Part of a small language model's weights.
Size: 10 layers, width 256, 4 heads of 64 (1 for keys and values), MLP 704 GeGLU, vocabulary 910, 7.32M parameters.
Architecture: RMSNorm before and after each block, no biases in attention or MLP, capped logits.
Training: a variant of Muon for these matrices, 240M tokens.
MLP neurons of a small language model. Each row is named by its layer, matrix (gate and up: input weights; down: output weights) and neuron, and shows model dimensions 16-207. Each number is 128 + 32 x the weight over its row's rms, rounded and kept within 0 to 255. Numbers have three digits each. A neuron's up and down rows have the sign that makes its largest values positive.
After each neuron's rows, "fires in" lists the words (lower case) most often at its 100 highest values on Wikipedia text that the model never trained on; "fires before" lists the tokens most often just after its 100 highest values on Wikipedia text that the model never trained on.

L2.gate700:070138155132093112133148154132158087120130128197091078132069097168128099143108155097091094143101137134047112112149195137130169067155111109121163113089119129158114128107128151082099112122129152196101121171165107102162126076139140102136112133137105111121151155091174155084108135167052062142156046133140144138143126113148154087137155130108104113114128063073146142161140118085157150083091091153156144167163122096088127113127033140120159151187168123140118130108150160143124086154145159157113104144045107196132141129087173106124160146195150109141112108141099155088114132089089152140
L2.up700:120128093150110079111145071112077124162110141134094080148132109136097162189091150140166109137151098082070125161135102122073088120069144138105118086124170150216163125099175128116140104118165138118082154134139173158162152174148091058164159203086108082155141090059114117095070147106156151138104140099164176114100124084138105086060145119136122134088088122119197107107111089184139147145132108116153159102163148163145159144128083108106128156136134121133100103079111145128073098106130157148146102095094083136156099109140094142120158112137147124115174155151130119122144138081071143174
L2.down700:149087154102141161131091255132201166146113114109167164143119132151162121115142135111108157124110061122121120089082147102128134057155051150193132073158109113103125078199132128155086127067071109140159132094139095099124119123172100146104103049179137134092130156181145158121132152148084144127098153145115105160088074152132099094132115091124107122146123121160111137159136140040117111125125092119113102134116123083129091126108117173154157098172102135103121131172118129090163147156144091093114117145152133130146122087113150099148112182123132127173145094111150155182153145142177119105
fires in: "with", "played", "player", "players", "playing", "had"
fires before: "ed", "er", "ers", "ing", "iv"

L2.gate164:106140116128137078155199122171207120073135143156171138104154175148139137138106117135147157106146127179132123078130117172135117184163120188110115146129153151164138130070115196123104090120103126095161196131116084137153112146134160098102154107111164128163095134145140113133141064152131101151079120114072155111119096083110129134152168117131171161166137087147163145144178138165055149113145124100124189113146068072104136132165082159168107187145073094072104116108178151077141100161106125131153082106148116168102096125142133151157123101142141070148089098131142084048161127089093157108
L2.up164:115103131147068139130178142133149146090141149116188079165174150126110133106113085082110127170070095161134160121143128129144120145130102152125152106127192136095144106139130151121102127083142128089169168112106133077126127130110156142111141105106115166129121189072125104118055147074138146138098152137111181125154093120178156098156139074103147123078110138132099093133180161075123148178120112169075094150116124108143145139158128117117118162138099160085079107116203180115129108132165164203105078119109131192120139167123116125128109112222087171089125128103178116133207143126142104141
L2.down164:146149137135132134143101178179144088126129129127136129122201064177085149082066147112145107135164109138106142091117110154106168081096184050021091159091127147138102162128159092108117104094140142131169070153143133103116153101120119119103109121135114192116121137076167143182184153105106156135109156117125120160172111147057115147080125151098151100143152145166136162089085054157195091151132116115142092139090170127075098141145120057112195112126152089190115102077110105156123133112107119080123154125174170107183104123182139118184104080147123138121080136141084152138082046149110087108
fires in: "born", "husband", "independent"
fires before: "orn", "and", "ep"

L2.gate626:146097094120146063161185129085150145122118159140142115142115096100126121142109129181167084124148173148120128155139135056094143124198126098148108166116110128104109155123146112185143132123142139144091191174122123127131150086121157132129033112189109155140144119100148130108092063100162104098113133126128091095118099177097158101144154072155143050125100120064124112172161145112153166133184105071074129084145134145105118132145125163144058130178119077151130145144182150138160103160187173104154172143133115127142101102106166168045112103132062088118109128163153107178095131148044131087
L2.up626:089066102161121120105146150109145131170102112125145115187100087116119149150135126119067112101138167160092139108088136105124095112166107105127099129128113156080085072141128181157073151121079127128160120169090104119138103153134187179117132149163114129187184105093192094089102124123132137158114199204194138132127098140145127097169143094179134153097090138126114050143146154148153159159144089151133071089172161123121147175134119161094112126132081130121120137144115063097158141125101081095097117141082103163116121096179181163148084114084164072073128130059126124183077138119018102119
L2.down626:142129118191144120129136091137121108149132159080114164068165139165137147148143162099119110177135148057188079103093170065066118163119150163109131137135146082122181157136136089130119090130113121099184074097117173138115181110051131155123094141137141079070107161173117133162126126132136183126141145124085178116141146093166108161090147161101139116201142114167130155183152158078067115126088154104132099136176126166121090089113179112182165123148168154148157136100068128172184131093174121152122152105159137050155095108149058108139119102129133183126121145184107149064106159158166100108
fires in: "0", "100"
fires before: " |", ";", ".0"

L3.gate445:183156106120115088150145168088132134215150100185131139103137071105128144127188151189185162202162126168151150101100115175117114105125105157065153155162111144122160079108174085106174146126120147152073098097168102200113081164106105156101082149115156169167109122109117173093107161119077183063068128146148126145129175133101097131161108102145061116107166064142160117066109097117209119094128098110170109097179149127138126113154113093110155051151151127160141105100088173139179112121104105131099149143093169120135167138155097139154191133173130110167097142125080099067134121103160140163
L3.up445:152152116195125128185130154163126128082127137135161066198055099137122136134085083127180122098121108128105166091120155128144157107110117130095123133082122105115128165094169181188131082167146110134185110136147175092087069129091162127171118092120101107132114044100106106140161103131169130147152133136130235059111106143110110157093101142083167106150129175111059145139149160177151127088175166191122160186158141158111170088113099126130103067111081151079141158137173137182100149133181083131127162154128084131162139168114105201143146139153145237113133179119072112111139141160160119120
L3.down445:076115121073096124152141133087146088191112120104106117125182138141075132106138177161079142096164169076104166173113083135130086130151125108149140057196139115134197132170077116103123153109165142108101107140107078108130165111153104165103157136137128184138095172157147133138106149171138059115113110131124125165188141134105157164117142099146115173176121120073151180160164120123068134148117100126182189130108066089123063118176159079118142197129146062123180095121074128104176072128078164127140129140139167150087210128145107112116137099111129148139127117096120116133159087096167083157
fires in: "2014", "2018", "2011", "2013", "2017", "2012"
fires before: ",", ".", ")", ";", " |"

L2.gate480:130154134137105064176127236169142194168152102116185113109078146172121159110189135144122133100178155119166086124148136173138087175129115129130146106161162120108129094055124151150145156160116139135176137121153128149108109128159132124166161138113164145122059139107136115095108139092112126109028147213108156142142111096127131109170078127061192089162142125130132140095172101198128162176127094173127152131139135040126151144137114148121156113099110151148066111141149148176092115142156138119101120145157114150148115097173092123102179158132140118045120117131078066124143143157137096173
L2.up480:140180160116158131121159149169121121183115068141155168187149101093021153155122106096159090088112181111088138139143163123171165122159132086119152124092116086115104104173151215156091120152119101118103123121121137170154117164143152128081114078150107085101117075123154175094166117161100101126117103131147116143098173222149134117149164141180089130132157189131134053130140087126125050096142172146096168126130142114164113132078117141131145101130076128151164141086123132084115145104126119083099092110153076116120078110137145125062061115106106132155142144155129084107120152164172173100
L2.down480:149107148138092142110140124090119114128101140085139113088121096126139099067158135129143153143187067125113081194177103133143127091122120119123071160189129184094151143077161125116163125169160130073179074120062139120142083058118130181125086118139121166131087084142132113132179175063149129116119106133138139131142100063135135082086150095117162109122096047149126139132145131127159124081159080123102134124121106110106164065183091103192103145142089151132099145115113157159145114095115138125129145123063144110118162115137185165140183172126076156039135104151081114060158123158137069154
fires in: "2022", "2012", "2023", "2010", "2020", "2011"
fires before: ",", " |", ".", "–1", "–2"

L2.gate186:130075136153180183123107055121152105179052114131158147134120132104112120204156119114066137111136108090072105134062131120078121100064154086130187130098143157136200186146137136181089113187106148113094138101137120138130139144190143121155162116037108137148106153125154080129104095176232163136079114108121152144165176112118115124153101169190098150137097124111102156114124126112098171113156084122163153096167151152116092135116121098094184125091110075144141134148129208127072185114127156101111139135170118108093143098106198141138128137131196107131147135104129180142113077116105111134
L2.up186:102133107170138146117175184126204172188118140142057132090118088131155082147100107144107148122076098165084098151075125123111180113155159089082158106093169182129101105160118189130083160147115164132109105121151157145103120145206157114159107127070110103178115149117100079132113123095188148144120117164135157117125131165138143115169116118203092117117149178123141153099101168139130108114144111133224148124140085180106120109137099144058197119122132148165146165169166164119085175118132178111138169132123183099115109125096198134118169120157122109113114143113135156142137111185110072202
L2.down186:110128132114109083207157105086103135140160131065066163189114170191100123057189122125161136134143155092160154100136125158146096135177116202115111149161130125146115157137167128152157130079140114116143140148061181087145155121073192082073133104131150125100136130111207161089149106118099150079129161160161088094122089108076083062147136119098173079116119138099125055202127145108162101150104160178115139155084186105128111125116136113155102143123145159158126108150076108110185104108162104154088099153185100125123119169147076080111111092053111107128122090112104104096177205131111129045
fires in: "0", "appeared", "appointed", "attended", "approximately", "appearances"
fires before: "ear", " |", "oin", "end", "ro", "l"

L2.gate63:121116072116101166142109119093178137121112172074173167147207143158165135200109141178136082168155133115123174113168140080113141144152079131136103134104188089182107177114155108118116058064143088133189106130145095107152085151164132163151168156129132139172152170110104143122132094145049117125140140109144105140121100128131104134134138128147163142154126149093131123113123133181068111118109168105100130104175075162105146100151110130100100094133112062134127103115094170107101117103131165140071111154131114063170122121136117136126122188057093151089153132083114122092183072071050177136
L2.up63:030181062151099140161100187126140156076104161067125122165107091204189127167124135122133118142128082106114128146119103107088117096150105122105107160081147110175127153110123110078126123069136127167190117136141142125138118098119095150113088064139129156192138119089093088123133110157055117157117157182094130083108081121115112164123140116165112118065105171116138074110125105137117161099063103107123133158106100155109160098181087130129163105126125056125069138146133088076118105080085086082093132229125141139148122117114143126159104096082118141120162151112114087141183137091068157150
L2.down63:141096130131155091124071157052136120101153110142192188134066105146141151092112096059133102135138125113105105147138164170114133064097126107189128087125135171110045107144122132140166191107130203142178121078114154112130178053144055173091163162166116164082104131118161173113149078126082153204110126158110133110121108160136112133075100102125120130071125109177162133155129050088119130125095115106080082110114126110165136091128142079138130192148121178117121120115147135173145143137114121123099158125125146155108161111113085138136183125105110065173165112125184114145132153101052125132
fires in: "college", "university", "played", "players", "road"
fires before: "le", " of", "ed", "er", "ers"

L3.gate247:109072142123121128114112098173136165121134134049088131074113109105106172097122133056142168074051166133118116114047148157160144188098143113128139124169066118120143098149139116108164079122105151128163117085079079127169169174133074130112123189075110135140153164178119184187150112123098072110129149128118138159138108100109078126143123124146130157129062130087127126118073105155125209157046093117125172104129189137065145125095134131118129143113069129092087143077159121161106192164137126107067124150125105112029062128149094072115117097142165162136186122150123110081138124136146120122
L3.up247:114158138165123104124126120119114098101096120149126111123125116080043115198152190164099071172115134129117129131182153186118144114174178190117091119114183112129095121081152098140156150161155106098160114136104100169123129128149108159103170117168046083122110114117116093075184113085148131133060143177125157072102139133123166140093086172120158108146172120140205135148128186065128135149135145108088118116177167100139127183151161058099150186059106117112193163120067095086128158133104128158127136176115116134115124146134130098144170131104139185105187133117158124165176145143128155097
L3.down247:141124155138117105101121108211109124169151104067178123124173138079205140081152079094155064068130099178123110097117126053203075103127145113163137138075050141160147158113107144125066136108121153141124113105130092116147112191114193106108142126091145149165110118096081135141132128108121162118182145117081105119154087147141149153116144112144119139151075171157140096145058108165181109154089141123168174125141119147166136112161134212126122086120100157102074097082135156118103128159140125108098110121136131131080149165197066138151089119186130079152143153110161140121083129084095146113
fires in: "of", "point", "points", "including"
fires before: " the", "t", "ed", "ing", "ts", "ra"

L7.gate286:105102144085136116147167164178112127165100118147147142151110101111078088121104104099116136178105126117177093112132141142102134169155150122129148177097080043127153178089095146086100157124103073158127104113082152087132123100158153070149153169140113120155124109148112138138145186148103095076161095207135104107128113114169163094168110102090131117151122123115122151170088110088194144128132090087153169123131152201182137167163181111090136165118134116124093154141081178152136117100129098125063138154163150159136116115086069149105162161114138156174085129160075101104161126161116131149
L7.up286:100178129125164104090096075162149203196089094129117172056140098165144167094150101141098117188155158169133144142137077123137161125151123118134131115101078136208159141112126124090117130130149179122131129117133096175155182154134108060160169150151089173172161113145108102090119124109084129127147125139145102189095221111075096162167075156161093090113125127136104160133108137139094099084109118089155118100105107110073123113075110159081095155086118098092073143129108126153151167133118123114104121191128195129079137131200042167138167094127131183159142140096076084110121121148117081154
L7.down286:133100124154136136082123061039082102132135149098100143151106149123131136161139132108165148135147147103133167071104130135164160111120185127155192071138084158124137138135149117138113126119111090122171126133127132104146125158143152159117125138120107040094107141091142127182116139130143115150125124148078108099084137126080139125056115108226134095116166129151089102116147175161149146116123135174084134122095120194104150147142165176073105162173167186120147172153174099115116150120103113057136125141114120166068096110139079096098046139122132113138130076030127124103104174153126166173
fires in: "football", "career", "footballer", "2023", "2024"
fires before: "ball", "2", "er", "4"

L2.gate204:161136119118156104116148112086040087112169090090168188190076111190076095107131148151171122086142157155142210124112157140182103083127154102160098162128165117135096146124145104152140124123128108077092153111124099147168112164076093098119115142117121157141098133202171151123167159139156095106149114119122161130121173157112153134119169106179197152092101150122135117133077127193125142166180129121128090089125115178173107073180124122130171144109168067171167090073151171084163107123123190145136114151178172111143042131187126153163134131120151135125096118136133120125107169167123133117
L2.up204:131100120093170148114112104108052088158191113155120124174110106129068159140130164146116134095084148149096123137091125160133120107148109104183139124102134151191095099091134168165112149118104124178063142167105125108112079157146064149151077077138064120131087084123119143161119163130137128185130056106130126140080138147098123155115167087176109086172154100105127130108132117176114113219153141081151142129071074091149112111129141150155076123106153106187159088128183071096112137135127137142187125103174158111166106120064115152130129120156128127060053099125213157156153124130168071159
L2.down204:142100164161107110094112124119150195113109193144136120099120131157182109138123141156145140133154148093181158101116141153132118169110155134118148113088121091133152185168119121131155151173174133090139143104124089174086155110084135061140149141138160143173109137129173123134137103131118117102096191136095074166112138116137160169153060164129111143101154161118125158127037143130125123074124110155140152140179136120107143145108180133152164071200145096100106093078084141076194133148123114154068161106110122117147140131119155138084062138109116104222176175135057119118147122094130131000
fires in: "1", "100", "1st"
fires before: " |", "00", ";", "st", ",", "\n"

L2.gate261:094181114162167156136143189144125090092135066175169090072164124079148085151164099114159129100182085147128107097130175158185139115104119144182127138117110110094106080150147083149097168147132165155103134121122098093128113126161135155064127126127190101180153145079122040122086141078104147136104127103149089148107106113135154107143133148175187144158059083135100139142152142097148136116082129128096073137126167111139141193164172113125111103151102106105141102171153120133161170121164197121131107119125126125139212122098099083038120134127117097088112105098136149112145091089177078078
L2.up261:149088177145114156151134128156069105118195117175171124060081179185144141134147086124153120182115118148096135123144131120125145138147167153108078118150111116087158145082153116107155115079114094152124146135108147120089077161160161161082166116211136132141123093124162129087096105210123062100113112100092119107105128130175145175122042094153172195142117142126155088085128089118116086189104135119067096106106098117163102095162150137116092112132136062042112127140118110119170119054053163124136110154145122158172112141158096088102081153099157144124186077133173108140149094141141134138
L2.down261:145135080101120092070152162146136127159128121092092110146147081053098155128155138091143127072103084124134126140140065151143085090130157091121167144094102170151164143148162112165219191142104119169174073036136125132136152120117078141130148121047076161096212110109116133139124131117171198163157127069146109121098126087145152120100128143104133123138151152104106090127098115068188149138149122120101053154120116094157204187117133117172146225092121130176105082140156115140091147169192103119107069116119107140153139099106128159161147116157086117130071145059103140167142106125141120132
fires in: "he", "it", "school"
fires before: " was", " is", " also"

L7.gate522:086112049160156129113170103120059157139171146166099139139133178124105132162084118118138130141151146114148134143113114149174135111144160109192202155184135138122199152076153102089119116170114067152162074093099094104199148147119100155145133130171113117107155142096106101117155097116160147102181105074171150163104139142096113157121115124075092115131136151133098112150044171162144144108157138084075110147127131174114054108133125108142108140122134167057120141116156124135093160169148106153100108203168116112172118100153087109100118170174112137103116115134129172095149179166125099128
L7.up522:150104097077066069106147111141136099143101172117074152047133156120149163098139139144095144107152135154120107102197088061140116115114139131097191162140132156123121103153077127137087151099132140169069125135124129127080103171116091128103166104122100120166135210127117117154127102053156158101091166127097156157116166182121077109146109131153144113121166118086094110105088149155129118168145123195150113128212220148070045113086096172130104165160102110125159134132152103142189128123118113162121156111127161139093053173172116160167116145073159107115122099097107134098127088122139113163
L7.down522:095109094159075148082093202158084105133125159179116153174142089138116090146114114184159153111051137198104109160111172077129124112176144149132162124114130123139143178130098135193111171124133095141162172143145151150160130078132209158099115186162114121091131109122108132123099157084178130143145123151155194135107164087132144149148156088116101144130130174047141092186187075163133125139124107135129126157146103117138206166142187195188164111097110128128144150116118151192103083169093098150140133106107142150124084067158106141123148136099102133144092101154215162115164087164135119157
fires in: "2024", "2023", "2022", "candidate", "2025", "2026"
fires before: "3", "4", "id", "2", "5", "1"

L2.gate48:109115120130140091154070128135101128109175134096124121143105184135162060090164114144165146106109115119155134178115157083119150155156096136125120160186130126075076111119187094122159081149133148137140076162144100092101134153203087098178115116087103075139107086147089141149092178132149135177137177076097150142138051178149105118110104164110106150182193122166066100121148129131140143123137101121132116153161097131124076098127144112106131115081103144062170099121140088152118177123107090209156142163174078124161111111157047172105084207186086115133059149143127085191136112144113128142
L2.up48:120182088154142170109109081158116156139144155117163132107068109115067142120166129168114136175115128146139133126092076141125102107142098160151098137117143100149167147104113099125162117148185079072115177092107106175163110096126136126112189142166167129173140198135180098109154130152093121201162150095136159103090104146144137106152153117124113132095123134122131052139128107124131080081132095154100137133093074130160120137109167114137175098148136165093168065109168077177069126130119149092129183127149119117112096133127086185137136151151110088110203186134120138067140154134150110044
L2.down48:151068176144107119157160144134090142075120121098070185134136121109184094075173141158159104093099132179153131122112160098180159116173093093155116110153140140156125080082187145125157090059113143168141145152127116132095121176104116114170126131108104140144117042176074162162159111176163146080074129094112127159124076120081154133110074170110158088115173161168101178034096132138134147141120109114126159124124145166113079145145104162205117114118100144100078145184134144050116190130171132195171101155146099130197128161170134095073094134189134130105063097118124114178171165122097138168
fires in: "december", "june", "september", "may", "august", "march"
fires before: "e", " 201", " 200", " 2", " 202"

L2.gate488:071087158098077099047153148098151157117117130140145159168181127092184117166120168089132164123161123107130109125107115180135114152106109121108172123122134123115176165116144176147064140118164127188165099183099172133101073159103133176136152144138162079168182138116106095062190139089161099123156133140090121125116103119136157156095139155157120163136087080101143140139107121122131163143102119103188117141110161120101182151097112160149111160114162105099133139121187079158110145162135126111124132113058090105125100120146146135197102146077061105164104191072116171162184070112104156156
L2.up488:123075103159129118189101068127139122190102080134118099057088161086109136105109116114067094156141121185034149120151163141153147134122138102103159168151184132108147100127152139103126179134162126164182094140143103166150166127097134184161107136151134173133105184051094077121127140184114131129084158157063137106145107110123146117092102101168166196103197134080152161163108142149149088160069071140114129188123152150097131171103091108135134098113174127135154112127086151108103149170112092163103142091089107156115052088100194128147168079138136106113137146110102147117153063084239158100
L2.down488:091141114072163139100172173156142112123176154150072130190164098142130090160118101129149104150145139118165135100132083149147126064102155150078113173165082167124145140196155116166116161054161143114114109121119126125058122106177112108122174106044160153084132156137186178135189156131097079077144123081206144183114147100157105081109134207082087118151115103181131096112149064118129145147106138072118136138108118144151059128130115140135056131165101119194092078077154132112139099086166148130150103155085116137100196102116102112130091193111103118112141110079125124145153162131085176106
fires in: "he", "democratic", "head", "government", "held"
fires before: "ic", "ad", "over", "ld", " was", "al"

L2.gate646:108126141160119112143089143129116171172113119099129135172171102094096127117156148125111093137106153122091104148096135057156139074134161168147115121174149101133084164123077163071131120114109160119109135101139098143134083106147108098077166101075147067081134110116146100137100079118134168082086107073188112129138144134150155133109131136144065130095190075123085111110105193183114074150100131040147155129139123081120090086192112127059173121116118108089120072126133146245137081135093176134130097165146083181123160180116175091209087156154150135068136123114180182202092134121115148111
L2.up646:111149123152116140111078116127121172136108117065156149056163153083123111128063118154096072145042072151152146157118159120108164115113134133153147179169139188098090151157176072133150154122083130060128120104102120114185117156123117055118134097120140099144095127147126114126073131185087190148105145122113070156147158202072154113124164074160107123100166145184112093145111147130085149104137113092127107112168114137118118143176175152088158082114145070136130092070174150112145114075117091153172143177066122205132102156130135170139119133155102103138145180130148079113123074145090103103
L2.down646:132130131150117156111122117134121161137130108126153162083125123108129113158087120145163081109052128118141160156122131200091110147136110153160146173156121170076106132132158093162168189174129098107180103117120098125161144182142157108139069164167115110201092108148136154167080162203125137121116129093070118121131137188055177139127163068153117085099199145147096106154127107129115194128123114108098138142129110127152141151150153132112155070142159054145122065070189151109128140141103128158166141163041119184146114138130133160140102147158143132150157192100120045102146037154098140143
fires in: "through", "three", "third", "than", "though"
fires before: "rough", "ree", "ir", "an", "ough", "ose"